Weights of a small transformer language model.
Size: 11 layers, width 192, 6 heads of 32 (1 for keys and values), MLP 768 GELU, vocabulary 8192, 5.77M parameters.
Training: a variant of Muon for these matrices, 274M tokens.
MLP neurons of a small language model. Each row is named by its layer, matrix (down: output weights) and neuron, and shows model dimensions 32-159. Each number is 128 + 24 x the weight over its row's rms, rounded and kept within 0 to 255.
A block is one neuron, or neurons of one layer that tend to fire together. After each block is what it responds to, as a language model described it from the Wikipedia text at the highest values.

L7.down425 [136 139  97 144 170 134  78 119 133 167 113 157 104 132 127 132 146 120 111 114 155 106 102 139 137 138 167 110 128 155 118 129 141 110 126 112 145 140 146 145 154 158 168 145  69 112 139 143 116 105 121 138 137  95 144 156 106 130  99  91 101 157 161 163 106 112 192 106 144 145 128 122 136 140  89 105 109 154 157 180  99 179 107 137 150 130 105 162  84 134 122 144 124 103 132 151 150 120 141 141 146  85 126 151  94 155 139 134  96 137 109  75 106 111 148 161 161  59 138 136 161 132 139 131 129 120 137 148]
Responds to: Main action verbs. Main verbs of narrative clauses, mostly past tense or their final -ed/-d piece, right after a subject or "and", e.g. rented, took, released.

L6.down42 [149 119 139 132 103 154 139 121 104  99 121  97 163 131  95 149 171 130  97 141 110 163 111 133 116 159 109 128  72 118  98  89 109 103  89 128 111 125 126 185 157  97 126 117 140 110 124 147 129 149 121 155 101 112 108 115 112 122 130 131  99 189 127 156 167  95 134 133 174 113 149 148 135 150 147 150 177  91 146 124 129 115 137 150 128 125 126 121 150 121  84 126 124 112 125  58 160 130 118 154 139 135 154 119 132 135  80  97 134 104  96 141 124  99 114 146 123 121 210 157 135 161 155 115 141 121 164 171]
L6.down66 [156 143 148 108 130 160 137 120 158 105 155 137 108 109 138 126 142 172 105 187 153 161 179 146 129 149  98 100 109 125 153 131 122 118  96 106 105 146 167 169 104  86 132 122 164 123 156 105 130 193 106 116 167 138 104 116 112 162 161 113 130 153 105 134 143 136 142 130 140 123 167 149 148 113 144 106 132 136 127 109 140 102 135 121 103 146 150 132 125 103 121 161 111 126 140  60 138 134 107 155 112 143 100 112 150 118 144 102 147 144 111 150 149 142 152 106 141 160 126 139 130 100 137 152 124 173 123 147]
L6.down148 [124 106 123 110 137  86 142 160 124 115  80 144 126 163 129 104 107 142 143 147  72 101 117 159  94 159 140 119 118  93  89 136  89 141 120 116  83 113 145 100 102  95  86 147 102 160 107 148 115 102 146 147 121 166 104 132 164  81 138 147 154 117 176  88 105 102 111 117 131 129 127 137 112 120 130 145  95 151 122 118 127 152 161 147 125 141  71 122 126 147 136 113 126 134 100  54 151 149 129 116 175 142 119 130 107 114 112  93 129 141  94 162 158 109 143 129 117 102 104 103 136 155 144 122 124 143 147 125]
L6.down259 [136 132 132 132  97 125 141 159 151  88 138 137 147 130 140 151  98 140 138 121 155 117 121 103 115 126 152  98  84 118 142  72 122 131 142  92  98 131 142 101 108 172 174 124 124 131 151 135 128 132 106 110 139 153 136 121 130 144 161 133 113 144 124 161 131 110 108 137 158 154 151  95 139 143 163 101 151 114  99 138 130 131 170 135 116 110 113 100 131 119 142 150 146  97 127  30 125 115  97 153 122  89 100 103 143 144 159 163 113  91  70 102 156  97 139 133 120 167 131 145 118 151 149 134 143 153 126 115]
L6.down418 [ 95 123 131  77 138  83 144 105 185 130 133 114 139 106 119 128 132 158 133 113 123 154 126 106 113 144 157 132 106  97 115 124 111 128 127  92 145 104 125 118  92 135 137 131 141 129  86 116 112 153  73 107 129 148 163 146 156 184 143 152 124 162 145 148 109 120 147  96 145 132 129 132 107 159 101 146 136 118 174 145  89 188 108 148  67 146 137 140 151 129 145 122 140 102 186 121 143 170 112 133 110 105 109 148 142 100  99 114 119 120 157 190 114 127 135  97 118 120 158 115 101 128 133 142 187 131 139 132]
L6.down429 [108  84 106 113 122 122 127 128 139 159 112 121 126  67 117 132 128 133 134 142 138 126 113 136 124 127  86 108 113 124 123 121 130 131 147 107 156 119 156 172 144  94 143 125 185  99  96 118 137  95 142 139 129 168 119 101  73 145 140 124 136 109 132 126 111 100 180 144 112  83  90 103 136 179 164 130 131 119 135 132 157 104 134 139 102 170 126  98  82  90  82  96 119 127 116  49 130 128 140 116  77 127 127 183 146 106 116 126  92 155  89  99 124 112 127 122 115  99 154  92 149 103 103 148 122 148 123 111]
L6.down612 [ 89 127 139 173 123 104  86  80 135 132 117 144 162 113 169 162 191 141 148 108 146  98 119 142 126 127 111 138  68 150 132 117 144 124 137  72 148 130 130 139 123 140 140 148 104 103 103 135 109 146 119 154 157  84 136 117 159 164 174 142 118 114 126 153 140 100 162 132 118  87 128 165 112 133 160 121 170 140 149 151 134 122 101 154 123 120 136  86 146 102 111 146 106 145 116  84 165 149 119 151 108 109 109 105 123 142 147 123 129 121 113  95 126 176 143 120  89 149  79  88 132 143 121 108  98 139  97 117]
L6.down705 [132 153 111 136 139 140 100  87 152 137 105  99 137 145 152 110 132  84 101 142 102  93 120 125  89 133 124 152 144 131 135 154 147  93 126 132 113  99 162 132 147 110 153 135 134 158  80  54 135 117 150 139 120 116 102 131 143 144 137 130 117 125 153  99 110 114 167 130  51 104 117 133 132 160 104  82 153 115 117 101 106 152 159 138 141 166 143 140 119 136 128 149 126 101 130  43 124 139 118 109 128 133 153 123 136 108 137 191 110 139 162  93 120 145 131 123  97 154 154 108 126 138 121 136 119 147 127 143]
Responds to: Section heading start. The first = of a wiki section heading after a blank line, such as ==Early life== or ===Film===, and sometimes the paragraph break before it.

L5.down332 [150 167  96 129 113 125 132 135 127 134 130 126 121 126 131 165 100 138 146 101 137  91 146  97 148 182 118 156 122 107 108  75 149 157 150 119 153 100 121 111 144 127 164 161 150  93 108 138 132 153 146 169 138 113 115 175  99  91 100 139 107 152 125 127 166 146 136 107 120 183 109 149 138 139 122 103 124 182 138 100 114 116 145 115 111  98 105 147 128 111 116  79 143 110 171 185 157 126 131 153 152 122  85 130 130 155 104 146 130 103 121 125 165 173 156 151 121 110 113 146 148 137 107 182 159 109 137 155]
L5.down380 [156 130  97 113 134 161  81 108 115 111 130 130 167 132 133 138 134 124 114 138 137 115 101 139 143 129 136 131 131 130  84 149 185 107 143 125 125 118 157 101 119 121 108 107  96 128 119 102 162 100  97 125  97 123 141 134  96 158 109  85 166 133 136 126 152 163 132 138  78 113 132  68 145 167  90 103 122 166 145 144 107 156 160 149 166 117 130 125 131 103 113 135 135 115 130 186  99  93 109 162 125 119 155 165 104 147 102 114 113 136 114 137 135 114 121 125 154 132 136  98 105 115 137 193  83 136 129 104]
L5.down428 [105 141 122 112 137 110 109 125 123 146 166 147 162 118 129  86 137 153 106 148 131 111 111 141 130 172 114 129 100 165 130 158 133 177 143 149 146 128 168 134  99 144 123 154 163 125 139 141 138 156 135 170 135 132 151 160 151  97  99 119 102 170 104  92 134 140 125 106 101 122 111 130 110 109 109 100 107 136 126  90 144 131  93 172 176 123 164 154 105 109 110 103  88 117  96 116 168  93 132 119  79 170 134 101 112 142 114  96 112 108 119 101  88 160 140 125 178 175  50 129 141 119 120 120 126 145 144 108]
L5.down584 [115  87 135  93 133 145 175 130 136 158 140 107  96  99 101 153 105 160 124 140 136 162  78 182  80 131 152  96 112 137 101 162 140 103 145 124 137 154 124 133 161 113 115 144 126 188 129 142 132 136 140 122  92 136 135 147 112 119  86 148 139 164 114  93 127  91 160 108 146 131 129 135 129  94 127 102 115 135 164 140 146 126 142 155 102 141  97  87 132 124 157 150 121 167 143 180 122 104 143 165 110 136  92 149 134 174 116  79 120 143 131 125 127 110 175 155 117 182 104 134 151 140 102 102 103 121 155 124]
L5.down641 [129 106 168 138 135 134 118 128  85 112 162 138 138 145  98 125 134 112 120 127 141 118 156 131 149 116 108  99 102 174 129 147 154 107 141 139 151 115 131 155 124 121 170 136  61 113 128 148 115 142 134 130 113 142  92 153 100 110  99 148  90 175  91  89 176 125 138 135 147 166 107 152 122 161 129 133 110 124 156 109 139 134 156 109  91  97 132  99 103 141 112  81 116 164 142 114 143 101  82 105  95 107 127 157 104 135 115 150 141 162  93 164  91  94 138  84 197 110 110 139 119 136 122 151 135 156 130  95]
L5.down655 [135 145 122 129 155 135 113  71 132  91 136 154 103  78 123 114 161 113 136 136 141 138 164 108 117  93  98 181 160  99 146 147 110 115 111 137  98  98 106 110 109 147 134 118 154 111 148 140 138 114 137 145 109 135 144 138 112 165 149 136  87 105 118 147 142 134 112 161 138 123 132 144 119 150 164 141 113 125 151 146 140 137 112  85 143 151 132 124 133 114 111 124 154 173  95 150 177  95 134 138 144 123  89 102 131 161  89  97 173 137 149 111 144 183 133  86 136 146  94 124 116 117 147 126 188  87 132 130]
L5.down670 [ 96 110 175  97 102 155 128 156 145 110 192 142 101 134 179 151 124 116 126 125 122 111 155 113 127  98 126 119 101 128 175  97 106 146 121 106 116 167 123 106 110 144 111 112 132 187 134 146 111 101 136 122 100 141  96 116 134 107 115 143 104 118 120 146 149 146 104 138 189 157 108 113 108 127 154 105 182 101 132 131 108 136  93 112 135 154 154 115 133 124 139 147 171 127 144 123 112 129 102 127 157 116 117 111 122 149 164 144 155 138 154 107 153  82 120 115 169 133 121 161 165 165 134 120 135 152  90 136]
L5.down683 [138  74 101 151 112 140 112 133 114 104  93 111 136 142 106 146 118 181  98 105 131 147 127 118  64 130 111 146 104 139 157 141 117 139 181 127 123 150 130 110 122 140 151 118 115 123 120  99 167 154 113 135 101 127 112 142 113 135  74 187 103 101 153 139 123 101 120 118 127 122 130  97 105 108 107 111 148 131 105 158 136 122 150 163 152 136 113 139 126  99 100 135 136 114 134 134 168 140 143 111 141 141  90 109 161 154 141  76 190 109 138 166 120 123 144 111 107 184  98 114  97 134 121 121  79 162  98 159]
Responds to: Wiki heading closing equals. The first = of the closing == or === after a wiki section title, as in == Plot =, == Gameplay =, ===Analysis=; rarely verbs like means.

L6.down51 [157 147 113 132 139 127 118 116 120 127 115 130 187 157 140 111 135 131 131 130  93 139 148 109 104 139 142 190  59 120 115 151 135 104 104 115 124  88 137 115 149 133 152  93 132 166 112 113 154 109 123 123 119 160 160 169 158 107 159 132 146  89 122 100 121 124 105  94 109 123  82 153 150 123 107 102 141 147 119 117 172 130 155 147 114 147  70 165 113  73 173 140 141 106 116 107 127  96 185 160 185 150 138 109 141 144 112 130 124 134 161 132 105 151  61 141 171 139 148 112 139 144 139 145 144 160 142 147]
L6.down389 [118 164 115 103 114 117 126 165 118 138 108 107  97 126 128 105  96 101 138 150 112 127 119 119 121 115 144 101 187 147 113 109 108 171 121 142 152 163 120 156 108 152 131 111 106 112 124 115 187 142 124 120 126 119 154 160 119 128 149 121 123 158 166  72 123 149  94  82 126 123 162  94 123 123 116 101  80 126 124 169 118 139 130 107 107  97 119 108 106 130 120 134 115 120 131 149 141 144 185 163 159 116 144 116 152 152 117  79 107 135  90  92 141 141 102 124 115 133 143 154 174 140 103 122  92 149 148 186]
L6.down405 [107 119 118 154 165 130 129  97 135  93 154 148 104 135 128 151 128 110 135 148 149 127 137 113 134 134 129 163 165 147 118 107 136 100 172 133 106 163 132  77 130  96 140 146 163 142  98  84 149 164 131  85  90 151 132 129 133  96  73 156 173 117 149 114 121 116 152 143 126 116 153  87 124 103 111 159 109 145  98 142 104  89 174 126 140 131 141 157 157 105 130  91 121 118 148 123 126 159 138 140 142 122 122 133 144 108 110 115 158 117 140 152 139 132 112 102 103 175 132 139 101 143 111 168 144 165 154 146]
L6.down442 [162 135 139 124 120 121 120 138 124 157 150  96 145 173 123 142 175 131 120 122 157 150 162 111 112 144 159 119  81 150 121 134 131 141 141 121 104 131 140 119 138 106 151 150 146 132  80 170 150 120 172 162 122 117 138 158 193 156 165 108 123 187 125 114 134  95 159 158 125 128 144 155 146 189 142 115 125  74 135 127 103 171 147 143  92 131 140 193 121 119 117  96 129 186 128 140 120 150 126 133 154 140 145 112  98 127 130 157 101 164 114  68 169 103 133  95 123 147 117 152 158 113 106 143 103 130  94 126]
L6.down583 [136 116 114 106 153 136 119 132 166 177 176 136 120 116 103  91 135 126 126 149 100 152 137 137 130 109 138 114 141 159 169  81 127 174 115 137 167 132 102 124 160 142  99 154 112 117 142  99 141 146 131 132 123 143  76 122 111  93 126 128 150  82 122 104 117 142 172 104 105 122 122 122 126 140 154 153 149 118 139 127 116 169 112 132 109 121 154 120 147  61 165 140 131 111 136 151 118 119 133 124 103  87 160 142 132 103 136  94 117  78 133 113 141 149 142  98 133 186 164  89 135 134 170 168 157 188 147 152]
L6.down585 [128 118 108  84 149 103 102  99 122 140 145 108 177 130 116 139 123  85  97 135  86 115 110 184 112  61 120 159 114 133 120  98 134 122 148 112 151  95 153 100  97 125 114 163 173 136 121 113 140 155 136  75 175 139 121  96 154 132 160 122 150 104 133 133 132 140 126 112 129 103  98  90 106 116 136 122 113 162 144 152 129  98 130 151 131 117 113 112 112 121 159 151 162 125 113 131 120 109 119 166 111  96 146 141 141 119 119 116 157 118 116 138 139 161 195 142  91 126 119 149 133 127  98 148  98 125 148  88]
L6.down627 [132 101 159  88 142 170 134 150 137 173 132  85 151 163 122 117  89  69 148 115 115 134 127 130 116 131 134 138  98 127 119 165 103 137  91 156  95 154 132 156 108 115 155  90 152 167 134 135  76  93 144 123 120 146 132 136 197 163 145 124 125 137  66 129 106 142 147 136 150 129  72 183 102 156 146 129 155 121 111 128 106 150 130 127 112  96 122 118 123 169 128 199 137 154 125 173 120 134 113 147 135 122 136 131 108 114 144 117 131 161 156 146 125  83 169 158 118 127 163 133 118 148 113  87 152 139 109 127]
L6.down721 [170 133 114  98 130 111  93 138 126 107 148 120  78 148 146 125 148 114 124 127 114 139 157 123  88 122 129 128 108  90 169 125  96 117 148 150  96 107 104 118  87 126 155 153 118 131 107 116 116 142 107 155 132 178 137 161 132 144 183  98 125  83 140  97 127 133 129 172 134 120 103 136 122 138 113 100 109 125 157  90 152 150 151 151 122 164 123  99 127 159 128 121 123  93 111  55 137 149 136 114 133 113 108 127 154  99 126 116 121  36 159 143 124 113 140 117 149 142 121 128 154 141 130 150 180 114 100 100]
Responds to: Wiki heading closers. First closing = sign right after a section heading's title in wiki markup, as in ==Legacy=, == Reception =, ====Replays=; weakly on heading-word endings.

L6.down0 [140 136 115 173 164 123 145 142 120 135 133 147 106 122 121 139 114 124 134  89 148  95 145 106 143 153 146 121 139 126  63 122 112 134 123  99 141 107 108 125  71 140 126 126 136  73 132 126  80 137 108 155 114 119  99 153 178  99 169 142  96 147 130 132 115 118  88 135 127 119 148 101 144 128 118 163 178 111 134 135 104 136 123 169 103 188 102 139 156  77 132 145 142  92 110 125 130 106  86 150 128 112 127  88 146 132 134 128 144 137 123 167 131 124 127 137 106 100 149 129 160 109 112 110 121 120 124 159]
L6.down31 [122 130 110 143 112  95  77 145 113 121 109 115 112 131 162  99 182  94 110  90 108 212 148 158 162 117 125 146 127 125  70 124 111 112 148 140 117 173 144 118  79 106 128 132 138 150 120 136 130  95 126 181 168  96 132  88 155 144 127 103 111 113 112 144 106  94 158 167 126 104  97 156 159 155 121 107 139 129 164 103 139 144 127 140 120 141 154 113  94 116 123 108 137 142 140  85 174 156 125 130 112  93 102 145 143 123 122 123 148 142 143 112 156 151 136 123  73 119  96 102  86  83 132  97 112 153 132 132]
L6.down93 [155 159 116 116 156 135 164 139 121 107  85 143 146 131 158 125  91 130  86 130 156 147 130 130 178 127 109 109 107  85 132  94 123  72 151 111 142 138 119  95 161 112 111 160 123 158 127 133 129 126 110 141 135 100 160  67 144 135  87 135 122 121 128 121 139 124 138 141 115 118 104 152  99 172 165 124 129 148 123 141 125 147 119 136 111 122 169 112 120 140 135 126 136 151 157 141  98 130  92 119 128  86 144 139 120 133 124 106 145 161 100  94 105 145 133 136 125 148  97 137 118 128 105 113 154 176 162 115]
L6.down154 [150 104 141 132 166 136 119 163 177 150 112 116 100 145 138 120 176 123 156 105 144 128 110 158 111 103 143 169 157  87 124  78 122 139 102 144 100 120 106 165 125 148 128 199 118 114  70 137  80 110 110 105  96 117 103 110 132 127 134 128 103 152 157 183 142 155 119 178 133 114 132 147 113 177 140 137 195 117 168 137 164 145 152 179 105 149  90 116 131 169 135 111 130 124 143 162 181 128 108  76  90 154 150 139 133 130 107 157 134 118 118 113 156 125 146 141 126 154 117 151 114 133 130 110 152 120 109 156]
L6.down272 [135 119  96 140 152 104  73 118 166 124 143 130  90 135 148 105 134  63  94 158 137 109 131 148 155 104 100 162 124 114 126 145 148 187 148 110 112 161 140 121 160 121 124 121  82 176 121 121  76  62 109 127 117  96 101 120 122  99 127 168 126 159 135 168 130 121 166 103 141 160  75 115 102 155 146 129 106 170 136 142 125 152 109 120 149 158 175 164 102 135  95 134 138 135 152 112 127 145 113  82 116 118 122 127 136 123 156 139 128 110 116 109 111  98 101 135 122 107 139 140 134 156 129 138 124 133  89 163]
L6.down521 [ 99 140 100 133 141 126 144 151 134 148 131 174 139 137 150 114  84 157 121 111 129  78 158 132 150 113  93 183  98 129  96 122 139 134  95 110 140 108  83 116 142 122 115 149 126 134 158 109 157 115 119 106 111 119 137 100 107 118 127 110 161 142 156 130  70 139 108 115 112 116  97 112 122 156 101 147 135 130  79 107 147 139  89 172 135 128 170 161  95 115 124 151 120 139 106  78 135 113  98 112 117 145 129 145 129 124 126 140 161 109 121 129 127 156 130 130 125 130 134 144 105 123  94 155 147 147 137 114]
L6.down730 [109 109 143 158 143 129 187 142 140 110 142 134 123 119 136  49 125 137 141  90 133 124 107 107 151 117 161 116 152 147 173 110 141 118 112 131 116 123 148 113 134 126 114 164 126 129 141 132 128 106 125 135 136 130 147 126  96 132 104 139 102 101 129 183 104 138  92 116 113  93 112  59 157  99 158 110 146 112  81 101 112 104 147  94 128 148 122 103  79 121 116 102 132 162 120 155 141 129 102  94 119  68 114 125 143 121  92  91 136 142 137 118 131 106 110 104 135  97 167 118 120  98 109 166 132 183 131 173]
L6.down754 [145 111 116 146 155 150 139 134 184  88 148 102 141 143 103 112 136 147 163 129 124 113 136 146  97 202 143 112 120  87 127 139 118 126 150 110 138  85 133 143 125 126 143 124 107 141  93 122 120 130 144 132 121 136 165 137  86 123 102 135 128 157  62 119 155 159 149 154 104 109 114 140 167 128 105 103 115 143 161  86 125 157 131 111  92 116 132 100 115 103 176 143 140 172 145 179 146 122  91 127 122 115 126 150 119 110 104 136 144 132 172 104 110 117 134 120 124 110 120 131  96 164 135 126 116 126 139 129]
Responds to: Transitive verb ending. The last token of a transitive verb just before its object in narrative prose, often an inflection piece, e.g. inform-s, prevent-ed, give.

L7.down707 [128 136 142 134 145  94 149  89 137 130  90 119 118 137  31 114 102 123 109  81 126 141 131 133 129  95 126 114 141 181 132 120  92 121 129 130 165 116 121 151 119 137 120 125 106 111 109  74 141 136 147 107 124 138 172  98 147 151 156 114 136 100 131 112 153 120 129 130 126 124 151  99 153 105 138  99 115 135 138 147  87 112 137 171 173 148  86 128 156 109 135 117 123 132 133 177  88  82 105 147 125  93 153 139 172 107 137 112 102 101 174 102 152 116 156 126 129 150 127 123 192  93 106 172 148 112 129 121]
Responds to: Closing heading and table markup. Closing "=" signs after wiki section headings (== Plot ==, ===Assists===) and "|" pipes ending table header rows or rows.

L5.down4 [122 131 145 130 125  88 100 119 157 113 170 152 120 115 147 167  89 143 135  91 113 138 140 137  97 143 126 135 123 130 183  70 147 150 143 157 111 117 106 136 108 168 105 117 103 122  92 136 137 100 144 155 105 195 166 163  89  95 102 120 143 142 115 100  95 119  91 140 140 127 130 106 128 129 101 136 109 163 123 107 155 108 141 120 142  75 127 108 127  82 121 140 125 102 110 111 120  97 147 149 120  98  86 118 121 122 120 167 110 134 109 176 115 113 111 134 171 103  96 166 130  94 122 124 134 139 103 118]
L5.down152 [ 90 104 120 109 141 131 170 126  97 110 146  92 126 130 137  41  98 110 123 146 128 125 105  87 122 154 114 146 126 124 111 137 130 118 150 140 116 139 132 149 118 144 120 132 131 117 137 104 145  96 137 123 112 102 102 174 155 101 141 131 140 144 116 146 169 149  97 119 138 174 165 103 113  86 126 152 137 134 148 104 107 135 169 144 140 117 114  96 133 158  64  94 116  94 146 171 164 107  90 151 118 128 127  87 156  93 130 108  91 149 154 143 162 133 128 117 148 122  86 152 146 121 120  98 114 128  95 113]
L5.down343 [163 103 156 142 129 125 135  99  99 110 118 134 141 134 145 128 123 134 130 172 149 107 126 104 110 131 119 126 134 143 103 153 142 179 155  88 156 125 138 167 171 135 123 194 138 152 164 165 100 106 169 124 134 160 120 132 117 152 107 116 115  82 112 137 116 106  58 129 190 171 135 132 155 157 182 108 103 120 133 158 153  84 109 109 121 149 115 106 106 111 132  90 107 149 100 133  73 149 160  97 133 122 150 132  80 121  84 128 136 111 133  82 104 150 120 156 143  98 104 118 117 140 137  99 147 136 109 142]
L5.down418 [124 163 135 163 125  89 136 124 107 111 125 132 123 110 143 101 136 145 153 120 104 123 119  92  97 133 160 100 126 137 121 105  99 106  75 160 141 120 136 110 132 127  82 120 143  84 147 146  87 131 148 111 122  92 113 178 142 163 119  94 121 123 123  86 119 102  58 142 139 100 159 173 156 112 117 120 129 131 134 109 135 128  99 133 127 104 105 152  94 161 151 171 132 110 104 160 141 126 149 146 144 124 135 142 148 140 140 114 105 137 108 123 137 107 156  90 176 101  89 151 124 146 121 102 105 123 162  90]
L5.down575 [151 126 105 154 115 119 114 124 155 131 157 171 118 106  89 124 155 116 128 170  94 104  94 136 140 144  91 112  58 119  93 133  98 159 141  99 131 111 141 137 150 135 150 100  86 157 137 141 172 103 133 164 119 133 114 153 106 105 128 120 131 181 113 169 126 110 151 124 100 135 102  93 142 136  92 147 133 142 107 160  85 142 136 138 112 116 101 130 115 137 125 136 130 124 152 131 147  89 136 114 139 116 101 155  94 132 102 199 126 137 132  75 150 134 141 134 111 130 126 176 145 132 149 133 106 105 142 121]
L5.down651 [140 107  91 146 120 159 100 149 150 152 100 161 151 138 152 103 111 128 119 109 144 141  92  88 192 157 112 125 129 108 171 142 145 169 128 135  93 114 156 124 118 139 154 180  73 121 124  76  92  84 137 129 161 116 157 136 169 116 147  98 110 137 120 167 144 158 148 121 156 127 109 160 150 118 104 119  93 150 141 157  91 102 164 115 131 131 112  92  77 148 111 159 156 136 140 148  97 102  96 113 127 144 110 170 151 156 126 122 124 126 103 136 110 133 144 147 152 146 116 132 147 131 148 131  89 145  97 131]
L5.down669 [124  78 135 120 127  86  96 120 132 136 207 139 153 119 127 148 124 108  96 133 145 143 132 118  85 140 136 143 116 154 140 123 117 106  83 165  75  99 154 153  94  99 127 156  91 140 127 115 131 136  43 155 112 154 118 148 127  80 171 124 113 128 111 136 162  85 179 137 140  77 111 127 145 146 125  89 129 150 131 118 168 119 137 104 156 131 114  92 147 158  99 108 135 132 124 112 126 116 122 140 147 164 151 164 118  93 159 124 150 114 127 130 100 150 137  96 131 125 118 118 115 133 138 155 129 170 109 127]
L5.down706 [135 110  99 126 118 117 120 140 119 123 139 116 115 166 134 114 101 155  72 149 174 103 142 171 142 113  83 172 145 116 135 143  82 114  96 119 154  92 146 152 177 111 141 134 155 146 117 144 140 139  54 115 155 123 137 132  95 152 151 130 149 167 121 129 168 134 182 126 129 149  86 138 132 140 158 109 134 146 148 177  99 174 129 138 144 136 161 105 142 123 116 154 141 138 122 109 120 133 105  89 122 103 143 128 147 114 146 141 106 113 148 120 119 155  99 100 137 116 138 107 142 133 134 159 118 139 124 119]
Responds to: Verb completion tokens. Final token or piece of a verb, often split as in abando-ns or prohi-bit, after "to", a subject pronoun, or "would", before its object.

L7.down316 [112 118 138 114 132 118 152 120 125 135 114 125 136  78  83 140 137 111 147 149 116 107 150 111 111 130 145 149 118 104 135 120 114 141 133 110 117 147 115 147 135 123 145 147 152 212  93 153  80 119 136 142 109 178 174 112 146  90 178 126 127 131 132 124 144 100 107  99 124 214 121 144 112  93 149 102 137 145 114 123 115 124 144 114 105 170 133 184 140 132 101 102 164 161 112  92 154 151 128 139 104 139 115 137 116 114 125 136 119 126 106 119 131 150 105 118 110 142  98 139 126  96  84 188 141 166 100 114]
Responds to: Heading-closing punctuation. Fires on the opening parenthesis or closing = signs right after a section-heading title, as in Early life==, Lavrio (2018–2019), Career ==; weaker on parentheses in table headers and name lists.

L5.down3 [140  93 131 154 158 124  82 147 124 121 134 127 135 126 127 150 111 138 114 145 146  99 113 142 135 130 103 127 126 148 126 193 108 129 144 172 160 132 129 159 113 139 108 126 148 143 107 100 137  78 121 108 143 137 116 134 127 127 132 112 104 119  77 126 144 132 155 108 183 166 140 113 104 175 155 101 130 108 157 178 174 119 168 109  72  82 106 106 107 149 143 184 142 140 136 126 143 157 101 125 122  97  94 130 150 140 129  64 153 122 114 104 148 128 142  97 106 137 101 136 116 162 108 115 128 134  98 134]
L5.down254 [148  92 144 131 105  98 114 135 107 161  89 147 130 101 124 125 151 157 122 101 144 169  83 138 140 122 127  69 143 147 131 155 112 145  87  91 119 138 112 123  96  99 110 149 133 117 132 152 134 131 150 168 139 111 129  91 119 100 162 122  86  85 131 169 148 104 126 126 136 129 106 164 124 155 124 105 149 150 144 142 158 152 100 149 114 161 132 145 141 141 122 114  85  99 130 165 112 185 155 119 126 121 152 169 183 136 169 128 105 125 117 166 164 128 135 109 104 142 128 147 146 117 117 121 130 106 127 119]
L5.down305 [126 128 124 147 171 122 125  94 114 123 134 139 137  92  97 145 141 112 154 129 104 122 135  98  79 134 120 141 132 116 113 125 145 113  92 138 160 120  96 135 139  82  99 169 104 121 153  55 109 159  97 153 136 102 119 115 121 135 165 138  95 125 105 108 134 150 107 143 136  40 136 145 182 141  98 152  76 139 121 113 152 131 177 134 126 121 120 130 131 112 127 162 133 139 159 116 165 106 162 120 110 149 138 113 116  90 149 137 117 145 143 153 150 147 140 108 133 128 134  88 114 125 131  89 159 140 100 107]
L5.down366 [102 141 166 111 179 141 100 115 161 120  98 181 169 168 148 164 128 163  88 117 119 119 124 110 156 141  99 143 147 127 152 123 169  99 138 153 107 119 113 123  87 128 146 113 136 113  97 106 176 125 146  97 159 169 140 128 128 127  92 126 130 105 154 122 145 162 174 142  84 116  88 188 153 109 156  91 122 138 100 152 155 169 121 128 117 167 134  99  98 147 149 106  68 134 132 157 181 136 139 143 146 137 126 123 131 152 108 168 110 119 156 165 111 133 125 111 117 149  60 105 135 136 121 139 134 142 135 114]
L5.down460 [137 129 145 198 143  93  82 142 121 139 130 123 169 127 133  99 111 124 131 128 149  91 181 116 121 139 141 123 126 117 133 166 133 118 110 131 151 120 140  85 157 126  94 112 135  89 115 103 135 110 114 149 131 181 136 142 120 102 184 162 125  90 119 123 114 113 120 123  90 137  94  86  93 139 112 114 122 124 156 144 127 122  96 166 131 101 107 154 137 138 107 125 156 122 137 119 136 111 125 154  86 135 135 109 107 121  65 121 122 119 121 152 146 106 132 139  91 132 145 131 156 119 163 141 138 193 121 122]
L5.down501 [161 164 169 137 125 142 135 120 153 144 137 152 138 157 129 118 150 126 107 134  98 147 131 116 123 128 163 136 128 118 104 126 112 136 134 130 127 126 122 129 148 151  85 106 150 115 112 103 211 151 158 122 142 150  73 135  97 107 159 167 153 143  98 104 177 142  96 134 108 120 110 135 150  96 120 113 118 135 134 119 125 167 116 198 142 145 126 151 123 112 134 125 158 106 137 129 151 136  85 157 128 107 166 163 160 172 111 122 129 115 112 132 154 197 161  98  98 141 129 139 133  81 130 117 113 133 150 150]
L5.down544 [110 168 112 106 140 117  97 114 142 105 154 137 144 118 101 172 150 152 113 121 138 165 104 124 155 148 107  67 162 114 163 147  90 138 166  45 166 141 138 149 111 126 163 114 125 127 148 116 104 138 128 100 188 115 108 100 107 149 130 177 126 122 109 147 141 131 115 112 124 102 152 106 128  78 127 147 109 123  89 102 134 131 128 144  97 157 113 107 124 168  93 172 127 112 130 110 172 135 116 145 158 114 119 134 150 116  87 163  95 143 120 146 160 125 136 118 141 138 136 127 165 121 150 100 173  91 111 136]
L5.down621 [128 143 124 120 116 140 141 140 159 190 173 116 124 129  94 106 109  78 105 126 115 169 126 116 106 113 110 158 142 145 137 110 144 110 109 123 126  99 135 145 115 150 124 142 156 147 143 156 148 149  99 129 135 120 116 176 158 132 129 112 108 120 119  72 141 140  82 130 129 131 117 130 158  82 133  81 116 126 163 122 105 146 152  97  99 109 100  98 126 129 110 131 145 128 102 117 173 162 129 178 101  95 143 110 156 108 159 134 136 108 157 131 148 113 134 117  65 149 152 159 127 197 167 119 126 139 126 121]
Responds to: Heading closing equals signs. The final = sign that closes a wiki section heading like ==Early life== or ===Round 3===, just before the line break.